Weights of a small GPT-style language model, trained from scratch on English Wikipedia: MLP 576 tanh GELU, 6508 steps.
MLP neurons of a small language model. Each row is named by its layer, matrix (up: input weights; down: output weights) and neuron, and shows model dimensions 64-159. Each number is 200 + 40 x the weight over its row's rms, rounded and kept within 0 to 999.
Before each neuron's rows, "fires after" lists the tokens most often just before its 100 highest values on Wikipedia text that the model never trained on.

fires after: "R", "I", " U", "S", " A", "C"
L6.up434,189,205,203,308,94,175,219,164,214,236,231,265,212,256,164,240,119,174,206,185,175,233,254,274,133,171,138,274,262,217,248,215,175,161,214,152,193,211,197,244,218,160,307,74,131,194,248,182,170,228,255,229,192,275,157,160,205,226,247,221,201,147,189,147,187,220,183,198,188,182,177,282,186,131,207,143,185,156,237,154,187,188,222,159,174,174,175,207,217,210,244,192,151,186,214,238
L6.down434,220,227,167,236,148,175,184,223,246,286,217,214,142,260,184,148,292,159,261,158,206,206,178,249,224,201,160,181,151,168,186,156,275,213,238,158,128,212,176,212,241,245,222,181,203,209,281,146,227,218,227,265,260,205,175,226,241,230,166,189,248,181,248,245,151,219,210,179,156,225,183,189,143,258,209,143,196,158,198,198,211,158,211,237,175,169,176,245,246,212,211,178,199,123,205,144

fires after: " v", " pr", " m", " M", "on", " V"
L8.up277,127,147,209,306,208,253,200,219,225,152,198,219,179,138,135,229,171,277,186,258,222,221,211,202,249,192,188,321,201,136,135,257,148,230,158,217,251,156,175,133,244,215,147,201,183,197,190,262,176,256,209,201,236,219,248,134,143,191,234,205,213,167,216,122,191,200,245,124,206,198,169,182,168,199,209,220,219,244,178,167,234,248,172,90,163,199,170,184,184,167,206,175,165,283,202,174
L8.down277,180,197,290,148,258,174,212,217,234,183,243,184,221,192,167,172,201,206,186,247,188,168,176,200,190,221,238,234,189,219,190,198,141,273,189,257,142,148,169,198,238,180,176,209,234,195,224,213,270,181,233,160,166,196,140,247,173,260,209,186,271,201,207,222,172,123,194,210,199,204,172,232,221,133,181,206,171,197,200,296,220,187,199,241,147,227,216,180,196,193,179,213,159,209,219,200

fires after: ".", "-", ":"
L5.up553,120,219,198,209,273,277,177,163,205,175,140,208,286,215,220,215,263,161,106,203,186,269,187,240,237,278,218,239,180,180,146,205,177,217,250,188,246,219,164,156,148,203,103,200,247,208,175,197,183,261,120,171,192,191,194,233,146,176,196,196,243,209,189,258,214,185,185,244,199,225,178,199,164,241,193,180,263,248,149,182,177,164,149,218,259,270,128,158,247,170,159,249,245,154,219,219
L5.down553,236,271,135,226,311,216,222,209,159,260,279,195,189,198,245,226,213,189,145,198,230,123,144,165,255,183,276,214,215,197,167,245,279,216,204,162,181,193,186,244,230,270,212,297,200,209,213,197,248,170,246,209,207,181,200,206,175,194,133,159,174,210,174,184,221,147,194,187,203,158,197,204,252,181,182,209,207,185,177,250,237,181,200,176,200,153,174,217,148,107,167,264,159,123,107,171

fires after: " I", "I", " gen", "S", " C"
L6.up451,252,180,188,272,144,238,180,179,248,193,202,233,204,184,183,236,205,137,221,223,273,212,218,232,223,129,158,196,154,201,142,207,126,115,153,254,232,254,160,171,256,283,264,178,189,188,246,113,192,223,196,208,158,188,186,218,112,198,247,165,190,213,161,195,249,278,249,226,221,252,248,250,191,153,178,198,174,141,198,224,221,124,173,181,177,169,147,234,164,255,224,160,147,248,218,221
L6.down451,261,159,186,196,207,232,177,208,235,249,167,198,197,264,161,182,182,115,156,254,199,210,189,201,257,220,247,242,238,194,174,190,254,199,220,174,208,216,218,269,160,164,171,172,166,166,260,171,216,160,217,199,231,242,215,146,170,286,190,224,173,274,244,243,197,169,153,235,273,185,228,187,174,212,182,187,180,208,207,121,244,219,203,150,131,226,210,134,197,126,223,231,182,228,193,175

fires after: " v", " Ch", " V", " pre", " M", " rem"
L4.up442,158,237,230,169,242,258,188,209,235,186,275,179,186,149,106,151,127,226,239,206,156,134,166,252,233,162,132,229,288,187,193,258,233,234,188,205,223,144,244,161,227,290,191,195,237,245,223,175,133,254,157,190,186,195,191,137,161,199,213,204,150,238,283,203,190,201,224,237,196,135,180,198,250,137,225,213,172,211,223,228,137,141,255,164,158,219,207,274,142,154,221,258,146,185,239,226
L4.down442,237,213,235,149,211,191,108,177,165,153,171,223,209,134,140,182,187,266,203,160,224,177,157,293,173,238,209,198,190,202,226,193,178,133,188,213,253,125,192,136,116,236,162,137,224,237,274,194,180,199,222,252,155,271,207,205,199,223,222,163,169,277,187,175,217,216,212,282,272,175,186,147,181,180,232,214,119,184,125,207,136,208,210,257,243,220,207,228,202,217,188,189,167,223,214,182

fires after: "-", "1", " "
L5.up108,225,225,236,237,95,170,161,90,151,190,252,147,147,159,150,182,195,183,192,189,176,235,268,194,168,205,133,149,232,272,236,223,145,210,166,221,155,231,209,182,176,202,299,209,180,229,232,179,200,206,172,188,164,235,237,130,208,215,222,242,182,238,210,171,198,197,270,213,192,199,168,181,165,197,255,208,152,138,161,91,221,184,258,163,264,236,183,285,195,200,262,227,174,252,246,184
L5.down108,184,156,214,134,203,224,194,173,169,174,159,162,199,223,290,176,234,203,222,172,201,180,215,182,247,237,227,75,235,221,168,182,197,255,228,153,219,218,190,236,252,225,163,203,286,143,190,182,189,133,244,222,229,168,150,166,138,216,177,183,121,182,199,221,256,197,176,201,249,283,204,215,160,236,193,178,147,268,285,165,220,181,236,128,213,212,296,208,151,226,179,209,226,237,264,188

fires after: "C", " C", " Ch", " ch", " med", " A"
L4.up252,275,279,201,193,234,233,256,123,190,87,203,165,194,239,182,232,176,143,236,179,248,256,184,204,224,143,240,247,175,217,174,247,254,201,246,174,210,186,182,208,144,246,148,176,162,208,216,261,235,107,196,234,248,219,233,161,200,253,220,171,233,131,262,239,185,145,244,271,187,215,249,169,146,154,215,298,232,173,200,251,189,203,226,197,172,269,254,198,192,153,193,170,174,165,91,226
L4.down252,127,207,172,130,136,273,140,223,221,245,226,189,291,223,227,224,204,174,168,191,158,164,218,204,234,145,175,257,170,196,168,148,172,175,263,185,192,141,221,177,266,179,163,216,166,151,117,162,223,189,185,161,198,222,146,145,107,168,155,277,161,178,202,221,242,159,235,151,215,218,178,214,204,189,218,197,224,183,180,220,265,179,178,251,215,154,207,172,189,268,275,247,181,190,171,247

fires after: "\n", " st", "==", "ri", "-", " tr"
L6.up376,193,159,172,257,273,208,265,154,94,251,152,169,188,250,159,204,275,187,214,217,223,145,176,196,150,166,173,196,158,160,217,230,148,256,221,282,168,277,165,232,186,236,279,180,256,148,155,183,181,163,166,199,170,234,177,216,191,148,168,205,173,152,137,233,146,248,236,233,191,189,160,214,161,157,184,157,193,197,197,237,226,246,183,248,131,184,209,200,260,213,148,211,245,241,215,245
L6.down376,186,213,225,185,165,172,210,271,256,146,215,248,229,177,163,239,117,139,241,120,200,233,250,191,220,233,166,264,263,198,232,202,236,215,238,141,239,135,224,233,213,196,171,223,219,237,137,225,195,135,191,164,211,173,149,207,168,196,182,201,236,303,195,224,178,147,154,183,223,147,209,174,147,219,210,268,251,200,178,188,227,297,195,167,181,157,265,165,174,211,228,218,175,154,183,221

fires after: "–", "-", "l", "2", "el"
L5.up440,162,225,154,264,183,222,223,190,173,206,188,173,203,238,271,177,306,242,150,169,225,224,264,185,223,219,201,230,275,202,178,151,107,219,188,234,224,181,116,168,209,216,228,171,200,137,196,144,197,212,190,198,229,190,223,160,216,153,254,233,219,244,207,245,161,239,223,202,199,140,207,161,125,189,264,189,282,152,156,241,263,205,208,189,196,248,147,138,242,233,304,185,146,182,173,230
L5.down440,221,192,218,176,221,252,195,304,202,122,250,235,207,247,227,178,183,180,204,143,244,200,150,180,191,134,210,196,225,224,137,210,187,184,144,125,207,231,215,212,181,219,179,197,156,197,206,163,267,171,274,202,215,185,214,230,214,209,149,161,226,177,201,292,174,170,199,209,202,149,146,205,208,209,232,242,251,240,185,182,238,102,203,267,188,196,211,238,203,236,81,248,233,249,236,148

fires after: " |", " ", "1", " to", " were", " being"
L10.up523,237,204,99,185,168,201,250,238,179,218,125,261,236,180,246,139,221,317,168,264,248,205,185,209,175,119,192,247,272,210,263,257,230,214,148,181,142,257,252,185,135,183,160,207,183,193,170,252,165,168,224,174,226,203,176,151,294,165,229,208,170,205,217,173,107,141,253,233,193,230,197,250,260,223,236,178,245,209,211,272,218,87,160,152,176,197,227,163,177,160,219,212,231,185,190,136
L10.down523,165,197,235,263,168,205,214,182,184,198,182,121,225,237,98,206,215,124,211,230,173,166,124,245,217,269,193,167,200,166,265,191,258,225,167,180,162,203,182,177,235,174,227,183,182,282,214,196,178,156,158,253,192,247,183,150,200,238,224,220,223,189,201,201,242,267,155,220,182,186,245,187,208,184,98,162,326,165,161,165,151,256,259,225,185,151,269,185,221,144,203,145,137,233,202,177

fires after: "k", " U", " K", "y", "w"
L5.up481,193,192,181,144,214,210,273,253,264,175,227,167,237,248,219,204,200,200,217,158,261,148,166,160,178,234,308,218,189,220,291,174,196,270,189,212,121,249,176,157,221,94,243,185,158,174,207,166,186,228,268,271,227,221,210,169,183,227,216,205,192,160,195,234,138,176,181,192,152,245,209,228,219,134,272,262,192,205,218,192,213,199,187,209,194,207,245,247,196,156,116,180,196,205,210,207
L5.down481,176,195,260,202,199,181,259,240,160,229,135,251,144,207,203,191,164,200,155,249,166,197,222,237,245,226,212,179,203,260,144,142,155,236,281,205,244,201,227,125,181,187,244,226,124,192,182,141,194,168,224,196,225,181,146,180,255,218,187,221,236,234,227,194,198,191,162,187,175,186,252,140,159,182,196,241,200,182,191,215,181,258,183,233,158,225,236,213,200,181,174,235,157,232,152,119

fires after: "s", " str", "ers", "w", " Re", "ele"
L8.up296,210,163,157,297,155,217,204,162,188,252,203,205,209,247,201,223,108,182,257,178,163,230,220,224,115,202,233,195,153,170,213,199,192,252,125,217,214,184,213,155,142,197,164,218,181,205,253,182,115,197,168,211,134,238,175,218,213,164,227,219,148,167,86,225,230,191,240,248,145,167,262,185,111,221,221,226,180,196,261,188,199,247,209,201,192,157,202,177,240,216,167,221,156,248,150,147
L8.down296,221,237,175,171,179,172,145,189,209,165,248,216,204,147,228,262,228,160,208,248,222,212,189,193,217,206,191,185,262,151,144,280,201,169,250,218,258,259,208,175,196,185,192,272,245,157,135,280,142,329,213,214,299,150,227,206,229,172,111,185,177,271,168,183,217,196,204,187,180,216,160,145,239,128,277,194,232,263,262,147,208,162,166,195,137,153,226,192,196,209,222,188,263,146,205,129

fires after: " A", "-", " C", "A", " c", " D"
L4.up526,269,243,126,213,123,211,227,185,182,246,175,149,150,219,219,196,235,207,231,182,158,284,138,254,192,200,190,160,104,246,174,200,212,180,234,227,200,206,243,242,120,229,158,195,173,222,242,217,205,144,218,207,254,277,125,229,178,250,167,139,197,152,164,193,229,240,297,205,189,231,174,216,214,185,207,178,241,170,225,193,166,161,208,170,227,161,265,227,162,184,203,146,210,231,159,156
L4.down526,224,188,227,215,217,162,166,167,192,258,150,197,239,169,270,193,111,244,165,252,205,200,248,207,179,226,171,193,195,197,192,200,234,175,199,217,214,176,204,201,153,165,106,196,255,158,226,207,223,264,193,235,184,186,275,262,245,196,156,207,175,128,177,175,324,166,213,221,204,106,233,211,302,237,217,247,176,195,144,160,160,284,174,113,203,167,131,179,236,182,230,265,184,207,145,161

fires after: "\n", " (", " U", " D", "-", "S"
L8.up202,238,188,155,165,122,248,157,190,190,219,229,214,237,227,215,147,216,198,197,137,254,184,145,211,197,224,275,188,275,238,200,166,201,254,198,213,173,172,250,298,151,173,129,227,176,204,199,186,198,148,188,177,236,173,237,241,185,243,198,151,205,195,166,207,207,223,143,217,207,144,179,172,238,210,237,198,103,187,180,149,219,190,152,221,232,170,232,177,205,207,167,170,167,147,230,142
L8.down202,180,126,150,187,219,241,198,187,220,199,228,241,229,242,247,196,176,159,210,181,99,125,295,136,169,247,246,168,230,204,158,234,285,231,166,151,244,236,190,201,156,187,198,240,276,254,127,170,259,237,160,156,216,225,136,191,250,162,197,215,166,147,173,163,255,193,81,184,210,155,147,189,190,131,151,212,193,210,206,224,159,253,277,166,237,252,162,213,174,181,195,187,212,240,219,194

fires after: "\n", "-", " |", " L"
L12.up346,265,136,189,234,180,258,188,217,229,229,208,239,218,185,190,203,216,217,112,220,266,187,160,214,142,258,169,204,199,192,195,185,253,196,205,169,147,205,126,196,142,250,228,194,225,185,235,227,168,130,118,226,142,161,199,255,206,219,129,212,110,278,215,149,148,269,210,178,180,220,220,226,243,208,185,136,119,257,180,219,181,236,198,236,178,224,205,142,231,286,191,233,236,273,162,221
L12.down346,184,243,186,196,190,171,232,237,166,139,154,166,164,185,196,217,212,208,221,212,201,197,203,143,285,152,174,222,177,220,179,137,194,219,269,201,213,205,241,172,251,211,111,201,259,235,143,230,168,153,159,178,258,165,220,218,229,229,179,160,186,164,169,162,175,192,201,190,165,242,204,208,238,141,205,214,243,225,197,263,193,168,93,266,214,107,195,173,143,184,209,155,198,203,183,180

fires after: " F", " Afric", " Europe", " Austral", "arl", "an"
L4.up493,172,238,168,262,151,187,216,191,192,215,230,203,196,293,242,238,189,273,182,112,244,167,219,233,167,167,185,216,150,186,208,274,228,216,209,181,124,175,179,175,196,259,158,225,196,167,205,146,233,159,213,155,190,205,237,212,228,196,186,193,189,211,186,164,172,196,226,222,173,218,254,133,209,131,219,217,233,288,230,168,241,317,239,202,219,248,133,135,213,196,188,178,178,136,179,164
L4.down493,202,148,278,209,162,216,224,177,193,191,239,149,143,139,216,248,177,179,280,157,223,149,130,183,175,211,112,225,139,155,268,185,238,143,281,142,142,242,172,223,207,198,266,214,164,194,214,273,161,213,211,127,223,156,168,232,161,174,185,205,187,176,219,184,271,172,216,202,210,195,183,185,134,261,156,189,159,136,179,232,221,165,228,201,169,218,237,203,227,165,180,177,221,170,240,226

fires after: "==", " c", " pro", " (", " C"
L12.up59,255,203,134,229,154,233,232,244,171,206,153,168,327,169,217,254,128,219,230,268,218,230,237,231,166,158,178,197,135,136,160,232,249,142,198,230,205,164,244,209,174,229,143,254,195,195,166,149,225,269,158,163,249,270,193,238,243,269,214,215,195,197,152,163,248,220,191,219,201,267,165,201,235,170,254,137,213,118,183,229,98,113,186,247,144,239,148,213,193,161,137,250,164,220,206,178
L12.down59,182,210,267,142,211,153,210,248,233,200,170,179,167,213,238,234,217,218,211,132,215,248,170,215,247,223,259,170,257,166,214,203,149,185,184,180,186,243,184,216,221,194,169,184,126,157,227,214,274,265,228,212,237,229,204,237,202,158,161,202,153,277,243,168,65,191,291,228,229,173,209,147,256,186,201,107,236,242,218,223,235,214,225,205,202,195,168,137,235,212,204,156,230,233,199,201

fires after: "-", " n", " t", " f", " T", "l"
L7.up175,165,197,179,238,237,192,157,146,223,192,154,236,251,199,248,179,190,257,184,228,277,264,236,164,178,209,165,202,192,162,211,213,208,216,193,160,203,150,261,210,199,143,176,203,172,169,272,166,179,190,212,219,286,245,201,239,231,142,176,222,179,202,219,221,205,238,210,268,224,189,260,177,148,226,172,206,187,143,151,239,271,133,199,146,276,260,163,193,224,165,191,206,172,238,158,135
L7.down175,222,185,212,216,112,215,283,245,228,192,224,161,193,209,189,173,163,197,271,194,146,177,242,211,179,243,215,216,157,250,237,186,227,244,220,220,196,285,213,223,195,183,198,130,160,205,131,231,134,185,167,202,150,153,180,209,183,146,162,141,204,193,176,197,193,269,209,240,188,254,234,176,174,169,224,154,172,169,141,207,184,197,205,220,115,217,279,136,218,195,271,169,144,193,249,164

fires after: " f", " sub", " pre", " app", " sup", "ab"
L4.up295,208,257,172,172,180,139,193,197,230,181,220,193,218,238,86,180,248,215,199,273,202,196,206,116,142,196,177,276,198,234,222,182,258,174,179,177,247,187,218,186,121,299,231,220,246,233,241,121,164,198,139,221,254,211,150,214,202,193,208,199,144,240,162,133,165,185,258,236,240,250,147,184,180,173,170,117,271,200,204,211,120,197,196,217,234,167,186,224,192,212,266,188,238,219,185,163
L4.down295,251,224,210,207,185,169,177,188,272,217,173,129,268,191,199,201,152,150,213,253,184,163,193,159,248,228,205,113,189,214,312,164,249,229,198,234,266,186,164,171,184,196,156,185,157,275,253,136,240,264,242,210,173,157,222,222,186,218,183,209,199,242,187,266,216,147,269,180,162,218,158,187,204,140,215,233,183,135,232,196,144,225,164,218,205,225,261,123,229,282,182,190,166,180,205,146

fires after: " l", "c", "ot", "y", "k", " g"
L6.up128,209,212,224,188,223,163,259,307,236,186,265,195,262,249,193,197,115,151,239,223,267,217,146,92,163,244,306,191,239,190,108,207,188,151,196,242,133,230,144,184,212,183,121,218,200,228,267,163,282,191,196,205,229,205,172,250,271,207,205,135,216,200,229,155,214,255,200,122,234,218,168,163,185,197,175,258,213,210,183,176,206,132,200,224,234,186,210,217,207,177,155,199,203,233,266,100
L6.down128,234,208,198,200,183,228,173,241,158,255,178,237,180,197,186,165,348,177,207,214,181,200,133,244,199,170,231,192,246,227,153,236,207,144,212,219,198,199,215,188,176,168,158,227,220,151,176,184,204,213,218,183,178,186,168,137,217,216,241,211,154,248,220,209,258,185,85,194,287,112,260,167,225,176,228,175,164,206,239,213,165,229,206,185,204,188,292,167,172,201,235,236,240,182,166,252

fires after: "b", "ac", "ver", "f", "at"
L6.up319,138,298,158,232,145,87,239,245,234,192,305,174,201,252,257,226,140,236,126,233,262,205,182,185,237,263,286,197,159,167,237,186,183,227,264,156,188,194,145,187,148,225,153,149,199,252,209,184,215,298,222,233,164,177,210,275,227,242,162,199,231,224,200,200,229,187,168,183,204,254,199,188,181,184,230,197,217,125,228,213,191,255,236,156,238,253,209,201,210,224,220,128,159,275,223,211
L6.down319,206,189,216,225,122,276,168,101,198,133,153,180,239,192,162,226,201,197,214,168,197,197,242,190,153,201,178,248,183,184,186,234,130,233,163,194,132,258,212,167,249,170,228,203,176,257,104,200,210,220,218,164,236,212,220,186,110,146,181,289,251,228,212,235,247,175,256,194,198,169,189,160,128,118,157,241,176,199,218,200,273,243,153,200,215,193,199,214,185,260,182,239,183,211,173,220

fires after: ".", "-", " in", ":", " San", " K"
L7.up520,174,189,181,190,210,232,188,212,215,200,194,149,205,196,204,257,213,239,146,231,206,178,288,160,153,292,271,128,147,215,152,219,131,281,198,210,234,160,102,223,211,185,211,270,160,169,248,223,201,204,195,206,250,213,181,232,177,170,243,141,245,155,159,215,239,238,106,240,226,172,176,182,151,207,157,199,201,206,183,242,182,222,286,216,197,230,160,198,185,182,215,212,160,143,156,208
L7.down520,201,180,148,245,232,159,222,257,223,207,203,220,238,205,165,186,259,173,190,210,182,251,159,293,222,155,136,204,250,198,129,224,190,257,258,194,257,212,246,211,199,265,148,233,200,242,222,237,205,165,201,141,193,134,235,152,187,172,170,232,167,243,196,216,137,112,228,237,232,228,165,210,250,221,236,198,214,232,173,229,171,199,212,125,205,251,225,189,183,231,186,266,274,169,173,187

fires after: " st", " sh", " c", " high", " tr", " ph"
L4.up449,226,235,148,189,197,229,186,249,190,189,247,256,193,215,226,218,192,219,234,215,193,134,204,229,222,204,156,256,232,187,185,114,172,175,157,150,184,188,228,237,165,285,163,283,178,164,179,139,166,229,146,154,235,223,269,211,184,219,202,170,239,173,137,188,189,187,230,212,198,191,265,237,197,172,220,67,158,186,193,221,204,175,156,209,167,194,176,226,200,158,263,173,183,178,235,251
L4.down449,153,199,237,260,162,130,191,186,200,263,190,228,197,159,90,202,197,233,182,178,247,227,193,114,205,142,268,242,199,256,204,248,277,180,195,168,201,161,143,168,182,169,195,156,242,236,209,183,223,205,253,189,164,247,231,216,226,199,174,198,151,195,274,196,180,228,167,240,234,133,124,143,226,275,237,273,190,148,178,116,155,285,251,176,247,171,209,208,227,201,149,217,216,210,216,230

fires after: "h", "y", "i", "ell", "l", "m"
L12.up251,157,239,181,223,209,219,234,209,158,177,226,197,209,219,205,256,226,171,240,242,169,220,203,132,184,250,216,176,258,182,124,240,288,181,259,145,231,172,143,231,313,238,175,201,239,203,205,193,254,167,282,164,213,220,205,239,296,213,210,197,228,223,102,207,146,197,175,174,193,216,191,225,167,182,163,182,126,172,256,191,263,202,189,236,140,148,135,274,203,206,157,226,200,213,257,217
L12.down251,200,128,213,167,204,238,157,195,247,206,192,204,239,296,214,217,232,170,210,205,205,162,169,201,182,188,190,223,194,186,200,241,81,189,208,167,186,193,195,196,224,210,255,204,215,239,239,191,182,152,124,156,207,177,228,158,187,186,179,195,299,110,197,147,230,218,313,215,163,262,167,231,232,224,205,266,275,221,270,202,213,220,227,296,193,181,226,179,200,202,251,201,190,184,200,211

fires after: " c", "s", "^{", "ens", "q", "ec"
L4.up253,188,206,237,284,142,185,191,111,175,239,172,146,229,250,124,244,209,162,222,190,128,282,200,224,162,216,220,292,206,167,216,168,218,183,148,212,190,145,213,228,207,212,109,188,207,209,168,221,217,165,148,192,244,168,221,182,244,212,207,121,198,201,125,194,169,244,232,199,192,273,234,197,194,197,131,238,199,176,212,209,298,184,151,219,204,217,186,175,174,223,172,208,241,219,233,170
L4.down253,213,269,151,243,167,227,191,209,193,188,162,198,183,192,185,212,228,179,232,193,243,161,192,104,201,217,217,223,206,172,136,255,162,196,248,283,176,151,157,224,215,265,165,212,187,208,233,184,183,149,241,211,125,205,171,182,152,190,221,213,185,175,251,252,254,141,230,251,223,259,272,187,241,198,183,191,121,154,197,195,224,101,96,153,158,245,245,206,225,258,179,184,199,162,220,215

fires after: " ", "f", " re", "1", "s", "ff"
L6.up89,194,219,187,231,196,192,164,191,78,196,219,254,188,238,156,172,175,235,221,137,213,178,210,256,185,212,208,196,185,226,232,204,162,255,201,284,133,222,164,282,182,203,225,138,271,246,255,171,193,213,205,157,182,113,179,220,191,157,248,198,267,263,227,167,186,255,174,227,171,253,236,152,136,211,226,267,163,223,227,197,179,156,219,142,183,176,216,311,166,202,230,174,165,207,168,200
L6.down89,166,229,271,188,160,145,242,199,220,197,227,204,211,158,192,291,211,163,179,121,257,171,186,161,182,221,266,147,211,154,179,180,165,162,178,173,198,122,182,168,158,249,135,273,107,191,159,203,192,98,169,212,233,158,176,151,162,208,148,195,220,129,216,189,90,129,215,224,238,176,236,207,206,258,213,208,217,199,236,237,223,247,136,165,291,229,206,196,261,218,186,207,195,268,238,280

fires after: "-", "el", "d", "ue", "inc"
L5.up223,170,274,160,207,149,269,180,168,166,144,227,176,151,265,186,179,226,214,180,238,197,270,179,203,148,265,236,177,223,287,161,255,195,125,202,218,195,202,191,238,277,208,263,165,178,187,186,307,210,213,171,248,254,192,173,165,218,214,224,195,197,172,182,198,186,197,181,218,156,171,216,202,143,223,184,218,230,222,146,273,284,236,138,187,257,215,118,175,248,267,280,148,207,152,166,153
L5.down223,223,273,263,205,230,200,135,221,186,192,115,262,221,185,192,142,238,184,291,142,236,169,259,239,214,85,169,186,215,211,244,75,206,207,191,183,163,218,215,144,218,240,259,217,177,185,241,213,205,139,190,209,183,151,148,144,206,200,228,145,192,208,261,178,226,205,199,175,212,274,190,138,182,271,213,197,228,225,194,220,232,205,101,183,137,218,204,223,239,249,188,180,122,252,161,191

fires after: " ", "1", "or", "9", " Ed", "p"
L7.up400,196,240,169,214,203,177,128,176,139,189,199,194,231,116,203,173,193,186,165,174,204,158,271,228,172,191,191,157,220,211,219,271,230,308,205,163,214,191,197,117,188,177,244,264,193,124,161,151,180,132,251,250,230,162,215,217,220,161,180,155,154,210,206,163,173,192,158,237,266,175,195,209,277,156,227,201,149,226,198,232,135,230,183,147,191,204,220,129,159,210,206,116,186,228,198,212
L7.down400,188,140,267,245,190,246,220,201,211,244,262,178,97,251,184,253,188,207,212,272,207,197,117,220,190,194,227,208,189,195,214,205,199,163,163,161,150,170,259,311,186,257,187,212,161,236,181,268,229,193,149,150,182,198,253,162,161,226,169,228,251,188,232,210,153,183,228,133,155,206,236,152,113,264,196,220,275,204,169,220,244,150,211,194,206,201,223,217,239,181,139,202,221,154,225,187

fires after: "ab", " Ang", " app", " Is", "emb", "ep"
L5.up438,245,264,228,194,156,156,250,204,222,173,231,271,175,220,182,191,177,222,212,157,178,210,214,232,236,206,206,241,207,252,163,214,199,163,164,220,158,179,145,139,124,153,254,155,192,179,204,185,209,173,187,135,109,192,241,192,174,184,237,193,122,234,186,180,191,193,191,192,193,270,289,197,259,200,162,150,192,185,261,232,280,163,155,214,181,137,151,212,227,169,187,225,212,127,270,211
L5.down438,199,225,181,196,141,147,266,166,209,171,186,281,99,249,141,248,207,195,208,158,197,175,94,272,223,200,193,233,252,232,163,185,269,224,261,181,112,202,175,202,172,269,229,204,182,209,247,147,218,221,184,189,278,167,177,211,156,228,200,225,241,232,165,177,141,189,220,100,231,216,266,210,340,228,224,195,194,155,213,222,210,198,219,173,208,207,207,283,157,249,179,207,145,163,191,140

fires after: " J", "h", " wh", "J", "j", "p"
L6.up149,179,152,132,251,153,194,175,277,166,132,191,262,193,219,160,204,272,172,226,197,200,128,151,215,156,150,196,144,161,236,181,240,184,213,188,196,216,181,208,227,131,234,137,262,203,170,212,221,208,231,198,203,225,135,170,221,211,222,188,194,232,237,155,199,227,168,205,182,276,184,208,209,239,176,142,209,233,194,206,239,223,285,182,267,138,151,204,108,162,218,176,257,206,255,214,204
L6.down149,170,179,229,158,220,188,212,222,217,170,173,99,117,123,239,292,241,236,163,213,214,201,245,231,209,147,193,170,253,221,275,176,167,194,221,183,156,246,255,172,263,216,230,226,160,221,217,200,240,152,135,241,175,194,184,209,190,232,219,155,232,117,233,180,201,233,227,137,178,244,225,217,200,239,169,128,205,260,220,155,207,247,212,224,112,155,209,113,218,156,237,155,170,222,207,255

fires after: " the", " of", "S", "-"
L8.up490,169,198,103,206,207,219,223,192,199,237,169,223,196,233,282,255,291,211,152,205,209,222,126,236,145,192,137,206,160,116,248,228,184,174,108,165,190,207,242,153,180,194,234,186,227,225,83,221,179,218,225,194,225,263,260,194,102,198,193,208,214,183,84,215,150,160,181,214,273,250,182,184,160,175,162,239,213,170,202,216,169,156,205,234,195,181,219,206,193,202,181,162,274,197,221,227
L8.down490,283,201,261,249,204,189,154,238,236,230,233,225,196,190,177,193,187,140,205,124,265,176,224,182,188,149,187,186,190,199,170,231,306,150,237,284,188,174,223,207,204,249,251,252,177,158,184,219,181,238,169,163,244,172,218,138,127,161,273,216,222,215,199,285,208,208,196,242,178,159,244,232,253,202,226,144,314,240,132,178,274,211,140,235,158,170,248,211,123,147,145,210,172,182,194,191

fires after: " C", " c", "k", " P", " p", " K"
L8.up162,141,241,136,209,256,216,173,254,231,234,189,244,258,163,155,208,141,161,232,177,212,185,147,179,243,267,214,256,204,154,210,189,211,211,254,144,195,221,252,161,188,252,265,174,165,212,249,257,178,152,265,245,172,236,261,239,194,221,201,162,270,149,213,186,123,198,146,215,252,239,222,236,198,129,200,198,197,245,179,147,236,191,179,165,121,180,266,217,169,168,171,192,188,220,172,148
L8.down162,278,183,238,200,194,201,179,201,216,278,171,94,212,266,292,217,178,178,134,172,138,203,192,183,175,135,254,183,187,163,250,219,187,219,151,237,146,214,188,244,202,111,196,172,187,197,179,160,209,260,170,184,169,174,274,179,208,179,179,203,161,249,177,270,175,159,216,115,100,200,210,223,170,215,223,206,284,206,217,222,174,216,238,184,233,186,189,212,188,199,153,184,242,187,114,222